MLP neurons of a small language model. Each row is named by its layer, matrix (gate and up: input weights) and neuron, and shows model dimensions 48-143. Each number is 128 + 32 x the weight over its row's rms, rounded and kept within 0 to 255. Numbers have three digits each. A neuron's up and down rows have the sign that makes its largest values positive.
A block is one neuron, or neurons of one layer that tend to fire together. Before each block is what it responds to, as a language model described it from the Wikipedia text at the highest values.

Responds to: Role and activity words in lists. Suffixes completing activity or role nouns (film-ing, mix-ing, pian-ist, promot-er), plus "by" after Preceded/Succeeded and "Candidate" in election tables.
L3.gate632:114160094138138102065089149116154111130086179089122104150110140067130142158105152165136131091090099086129109148152158184128152171130100137183117195097115110101102083089131132148162118135174113053115114109109107165154124111176138049126133142131149119107106115117094064190152155142186119117
L3.up632:164122115110169100166140129135044107125138146059193109109110140053125120102122065108150103185158134077136105123091095006073167069174101133139101126123161170106086078185145116116135071141109142177110069134141145096068178107075131091148128156159081100108127090134154123122139133125167126131
L3.gate778:123189189196132142118096097140141082131085084085113167194154114058129112126130169081158111111123115187170112104181090136179153194127094142195167161135147140131144124130102128110114088101156121123158099114151096165140125201107126144088106117063181098142064147151209026142158136095144182144
L3.up778:106179111161160172115130119151116124108122155105130139151104118138168183101147103143158093152147151176130122120121093089081159144112176110071106060074104161067128147082113123132154172170121163150105100082122148119123137089159152168141139146151147125120092035133172116146153179140123172083
L3.gate982:068070112140067116132087133119184137048120147052159135151105192050140109139099149229135162149135094052151095166175110177119191129120021184124145146148156108093150126112162167188157122056088154148192154094157171076159189066106111128109076167114126134150163144151171115139172164126123121108
L3.up982:097169105128119102119111125109066168039085063124088148175067130061153139159093145117141085133102102097119147104133080137117136194106104145097161105096087103125152163103113150136102148097169177111107132105116160171129139102100137102114144136167118181131137197152166103135108140081106107122
L3.gate1473:078138176162194116141156096073155124123131098161090121112086104080151132109090160118174153138113126095190108122163162108133125140098098171107126137044170113130138135104085135145108100128171134150151125130180120101166097170132137155159137156081203147104137153143098084172160134135172140119
L3.up1473:122129171147096083131104133135080092144127128061113114149144144115193103122165122119160128131189135075088157144110132110066113159171114136132077104138076126150198114118077165198093119121129083121127146129142143143142143119134153141141145145153161124088148119120089072175144167153069095113

Responds to: Zeros in sports tables. Digits, mostly 0, in sports stat tables and match scores (like 1–0, 0–0, | 0 |), plus occasional commas or pipes inside lists.
L7.gate325:146133100125166149153105129086161064151123132131117134106102167171157115153095145083142105135159106115109107088138121181144131125139143137092188172095168112133088170094089092094139101147118118114114095151128193145142099148081128087100124141125145172129104151139122116106133083134128086113
L7.up325:127108126092104131076106133086153144146149095158122087157129075136139172089132139135155049142142083115135110158051095152176137119156133168078132120084052157130164182140121107035118045119145160105121110106127079131120163148179086131170123124162119122193112168136186092027108124157149118085
L7.gate1258:179085161167111105139122114175193116141155104177132205169146115182079129118132132101166153133161161143119190105111135108150124079163070178121128108172127086136127188129147136123181163090109146098107078117090160118099154192108127147135102062150159078080079143171107158174121076141167181168
L7.up1258:142128099125121166108125131161100109148128103194120100144058178096116135138074147089113109065113109159139156139143160148104121075094137152076144109138167172155196115113125161154134154167095118165181088120190175203047172086079105111095104153164119195159139132157091100048115113124114142085

Responds to: Person-role nouns. Nouns or agent suffixes naming a person's role, mostly in film and sport bios (character, lead role, goaltender, successor, panellist), plus en dashes in score tables.
L5.gate25:158165073198110085141137103085134147098055123085143103116120098063117133159141133120142151067123130075200091110121117100145094121136117140101090101134237113139077124075094107126156114144154136103182163082193065104092147122170156130146096096109139130109188139135147141167094134137129179118
L5.up25:159062113110150140142126123104142126175126139106121142129133130145114112134188098124160128117116158124179160179112099112145119160100139093111118103159064140150132117137119102078169127121101150129164135144111158223107117099143138141161152139170090126137154119143118181135107121132071124131
L5.gate203:156154134123094145167111102128164138146126142116128135143132093057146137090104110148211163152120178095102112136155104109140136147110121164100115161094167135077096147129147116103133112095127134103129110111142206136098104179111176117133147084172097051131115106130168146175153157111187201141
L5.up203:164126085104163117155118110099131071177100131115120109143130110098143132080142133114089142103081159166136070204105163121080148175095116162148121104123104155043114109094090150210121069083192122175101124091105121108166119132118160154115095200088175165156158126085160133158112117117117104139
L5.gate375:154112146125135134129101092147083152128158047146118171121149091106147093186095147158190163136141117117142175097142115143087160092096086094155142142155133100147104117126118186068141096118150175160121121060116137139114145073113121186061097131080160124060124148093163122119148140077153114153
L5.up375:095097112144132134177079137139124096125099160156116095103153188072162146122165177156178187123192104114089095142082134130121095096146114108177128154126146114165169123108134115129101119084132129172105191058165146133122144120127201140115132107146095124102161142163135092195168114095100127135
L5.gate988:138123131117139082115125170192120110115101112083114124092137132140155195177141122158113118115139181171098117087156159115116076156178139080169093101141148067109071139098097128167130141171142155117158132154126132136121157113101170141138138172087147150129085095137124152145122111090153184122
L5.up988:087107168137142086099069108147147122132161122131095131141154184095100091130182182100060096129092193099091191101102158124093102099180099204156139089088157159117139147130128137198155188116082139117136157069173114149127156142139136105037124187106142120148097117135132157083139160115112193149
L5.gate1001:165190109079132130106116109119077131131156159108113182121130082114180110141121130136150106145149062153145175083178140117120144098133090121171079194145156114141070130109074147122103146048105126166164163069114110095069121164165085152106049095096153118110153137135153106140169119150179091080
L5.up1001:163095117109121164151129073101138129075109112165171148175088109079119081119137097143129177083142124108164138135135152098124123140112105124085072123143113065124128126089170115117124102128134102112133154110116100133154124156144036168077127179133143170078053129121221121175154146091141120126
L5.gate1220:106126141165157103073138183151146147145088121121118147157185156067128099222134120153146134154163159090087099106093078078114164167095105163175116130090155140164097106095151160088114143127135119179165200111134152145178155123145170130114077149066168121123108178080139101170171092150164152158
L5.up1220:107187149157139109131127073170110143155145132175109141140145083150146154106156138171172195104120173120161090103184113124134144134139090114093083115105144104119102116135117135154085125130134141134185164159122120125113115149138148188123210083117135117143064125107128100087161129096136121156
L5.gate1341:152144108117148142115143104119140133079107154096169177167177112068063164143143140135137146113109151179187101129169150061143139164141112142150058116158184097134104120112153150105115176116142154109173197112115142135129119195145131161060137167080174053133159124178137174195133144180126154105
L5.up1341:102096077160159139140133066138145119103104119128131149194134114054149111076109115058178173110126067104152122143149146073076065128169148168198128075109197170161092111120082135156115089123127153160132112102128126108132154097104137126167144155157155106134152090164200111140109154145100122102
L5.gate1477:074150096057149135118097083118129092166158149114099155137106128112092082120092218090126072136119152109181117087084115117079136164107101118108100153069092055195090111111090106196078101125092121117135123093183183184107199142038129139099130130129133095133098174126087137052142141117149173130
L5.up1477:100176099115116220147092105127100147130176109223075142109128146125120121163164119142104096136106122133131128165100159127077101124144133075156131162129150056115133146130184150100134100092150096173108122159126116130101112138121196121074105120093137115140158180139092158152162142126132120160

Responds to: Delimiters and mid-number pieces. Punctuation that opens an aside or list (commas after when/where/like, colons after labels), table-cell pipes, and digit pieces after decimal points.
L5.gate220:114115127118052154060149119102126099132111130083112102144191105096192076166150069076155123170096075171127129099105077126133123111117132199080124180165146113172107159148116156143125082131149101137143149129088100135131133087140106130182130109158174128107131101209166135157106145102177148089
L5.up220:163135145154131104088158142140159153072170162117107122117087126122142147103084134155116134154170075164103051159118105131135113101140119161211136145095088127111025174107121073172135152177112122108133150135093114151135178117133124123127128098131169123137143097101110106149094112149150128116
L5.gate227:144166176107152111091055138101120128115123194099136089126134110129081138138087161112164107155195163055135151126080071168184132148144105160121155145132147167112083121169108196165104136120105144162130176125203130165119148139090062122028100125120181048148116120170088164093162128142154162137
L5.up227:177097101138137127164066129096089092213089160086106085107161126057114114129141151099118121113098126112144153153108074145186120109153157165126101104142090078200146124111117111078131103137062127133146123078160112106115130128134097103126068113125133086124095129127043093104186149170116141108
L5.gate886:173189127085065149036174113091183150107114152138125114095062110150092104116118153068134149101102164114132160104110083153134185131218140116140115135158097132182085119122146154121127114132098104112145114143105153206081117157122125124127133152094145121143186103139112065099093153157169106151
L5.up886:105133135155088119126092112100092095170143123153138145085132173178142109166071169107132106173172075090123142204083109159144143191095107131064180111123095106107166094096097152139124200077135063164118128143165080149110117115065159162122125134068189104085082129148158130135115139154071149180
L5.gate900:114168115155089154092123123085089144147132138146129167103205091050127140133138124144161126114088148116121118057166106181188109144125108146104117147141147058129177078109088108135126114156177128097142105191160181092084154124128112124145102146087114089089104093178098134121164085131118130142
L5.up900:109137100136155129176110142133090162148099141140112115156115167131107159092053106136112087155073123171120149136137167219125158158183145084121133166066114131060162085140127151142115114133179137113135069101119101125118106138167142093179184166151110147139075125148172123119110135163113127101
L5.gate908:158151111183115107147143121141179178081141162132152108136143127062115111111055116102108141110094156100187101111170128157173181209116141114123109103104110115134097109154096130150095054153084112000108126117109113125091128108129144117123090137052126105118122073141111101160140077104140152120
L5.up908:114070138118126151091133122128100139130151152169178108082160087092140151096122208166187139175103140145118139175170154064164102170121158169075128125069136136097171097075097069062104143096117121138133101115109154127146108208137143060195159128141114104176158095137184180064198129126125068119
L5.gate970:135115132130078129096108120140166144172131140067133194131095125136132136092059124128142118090131161108162179094148163178185166173099138128076092187092114094192158130098144143095090129122148154136159129129156148165137121088163128128129145155156141152130167134158102164127109080165147108079
L5.up970:160115137173121166119132085090129096090123146163121111217112089100142143109156175135149114145161151151196131148115093150152170130103085139119137152160148128118124130129083176106133110126074135121156104111100080152069133172098123119081081165124223101167198126171135142136114140126112122068
L5.gate1024:140120107109111124089079114083172207143151132149116111110114114062114134107118074144129115112070118112143121111155068203203124152145119176150140180118141169187126107145168148150130167141113094123093128126103111129092134164178100120055096150145175157123106124100108201089166126157146145135
L5.up1024:061126080132113113150104145131198107140108128109128122200158164136139076164159140083153097141144092118126192027125154093122109172054115148123125116106142178147151143133132160135145074175139080175174104107057107176140135133081111149138139124125191140151096111121103138137124117148142209169
L5.gate1069:140124148151109151141149093077107132127112140135153135102119161107098128142141131135129127122145131127170162114131110137192151108148111118083146127075142123112139170104133154142096112081086142118082102091078081161086141109143155157102110156102082139178150152128076118151144123082128153140
L5.up1069:164186063186120116085167069096130107064121126116173099144112145117135078135070115145121186154185126064093122122166086046091091149051132132133088108084132123172088111130077114141088110095153149140124132130100124126156115119136080095198110075126142134150164154162100134109123135110182124131

Responds to: Sports table numbers. Small digits (0, 1, 2) in middle cells of football league and player-statistics tables, e.g. drawn/lost counts; weaker on table-row ends and mid-word fragments.
L3.gate182:148141164114157128170104099156118126109157060140136142154103087204128106150100129167138197106179137097128101097244113153130191151088119177118090144098120076066117153116112190117146150110162137149140086167073116094066171173116134090153062129061116110171141160100116147126116152113144146101
L3.up182:140166185120191118164154110171139119131079189127131141134122120167133148119093141117071101133153116129114093133154136154102119129074181156097109118131177121196127085156121081131198150114127142140105117134095101106122096126148178157148131163133090054202095169160097095144197180112135107100
L3.gate399:115114153160132140203075129111130133173157055108185117119059092159147057099133136163168166107132107142132105073131156137144096045176141135097132105122146125141123146037149069104126141069131124075141118138163113129073160180095193140115117134138150114152136119122141106112120111122177079130
L3.up399:133114141176153115143097113173169106167138128182139114126124088122071148109101133182147137107076073141086146193138172136160112107122117078146131115138146100082146151131171122105104174123186136091170118149129058141096126074214148202115132124137046135138134131131199131176101115148136124130
L3.gate907:130182141122114141107168122079102156098195110081104115052135054096101120163088135132127169115140124125145195166108165143145156087148185071108126161089090062177117129187138162148116098152111119156124148136086206094133102096115116170157128159080117125181151174123141159117116101143202126185
L3.up907:132177155144131130127151068173105132157159145155107123106127123103117120117080119104126204120142115117183083126130087094110112161121128130105068178107165149082135135103198154114100034112119099172179177172076143186096100114110130130135141115113129150165137086122102097129146080186128100108
L3.gate1386:132151146134193136112125115106089119181132151056160170063124145110082009180145106133156176118108099163094172151102147131124160131194056153106143162151182138130165114116159078148125092106128117113151107120140094126086098184139135172162142035100136097118097129171140085123089125178137120126
L3.up1386:091162041070211144169131136105129115154183127137128118149135173114096131150103138116148156181137049096054121155161133152137131088143095166159151137195192137173160131070203145170125103157122109137182072102183125148156110178124095140147098097101083187165177148153151122120180131103098142124

Responds to: Role and occupation nouns. Final token of nouns naming a person's role or job after "a", "as" or "the", often agent suffixes: manager, instruct-or, column-ist.
L7.gate225:113104175110147135143120180164109121150182096077122170130091175088153106127102097105212070080142117121082144147203080175131125082167090093162096123097156089127096164170076136105102122119124153168158119088108126181087240103163144167087146147137176170150101149063126146158117142162146135121
L7.up225:154096147126143122086101129154133125117164092175041096136141189110151141137089103094144128058077136130132087115146131087080120145107167094191085132081037174135119157101129147104095117197173165124130144130145091152116141120135150112166145122133147119150174131113118138150109145108104159144
L7.gate797:121151086138136120132111151154116061108234079119088148143090160097105139174146124135147128112167141103091128086175135122141112183101080117198156125154189092125121164097104170112060162140119171151144154102131160169165109060156108154089167116117140164131161130053147174153164127134178108189
L7.up797:085136068142138143131169128074094101091118052127070133113137143167144122085070211119169102135092112054134114156062079127119139103122096148154100155093120086193064110117132148128070092129145162179108127160145149090153165183126148165122171108092165087108130126169141091131162089161159209142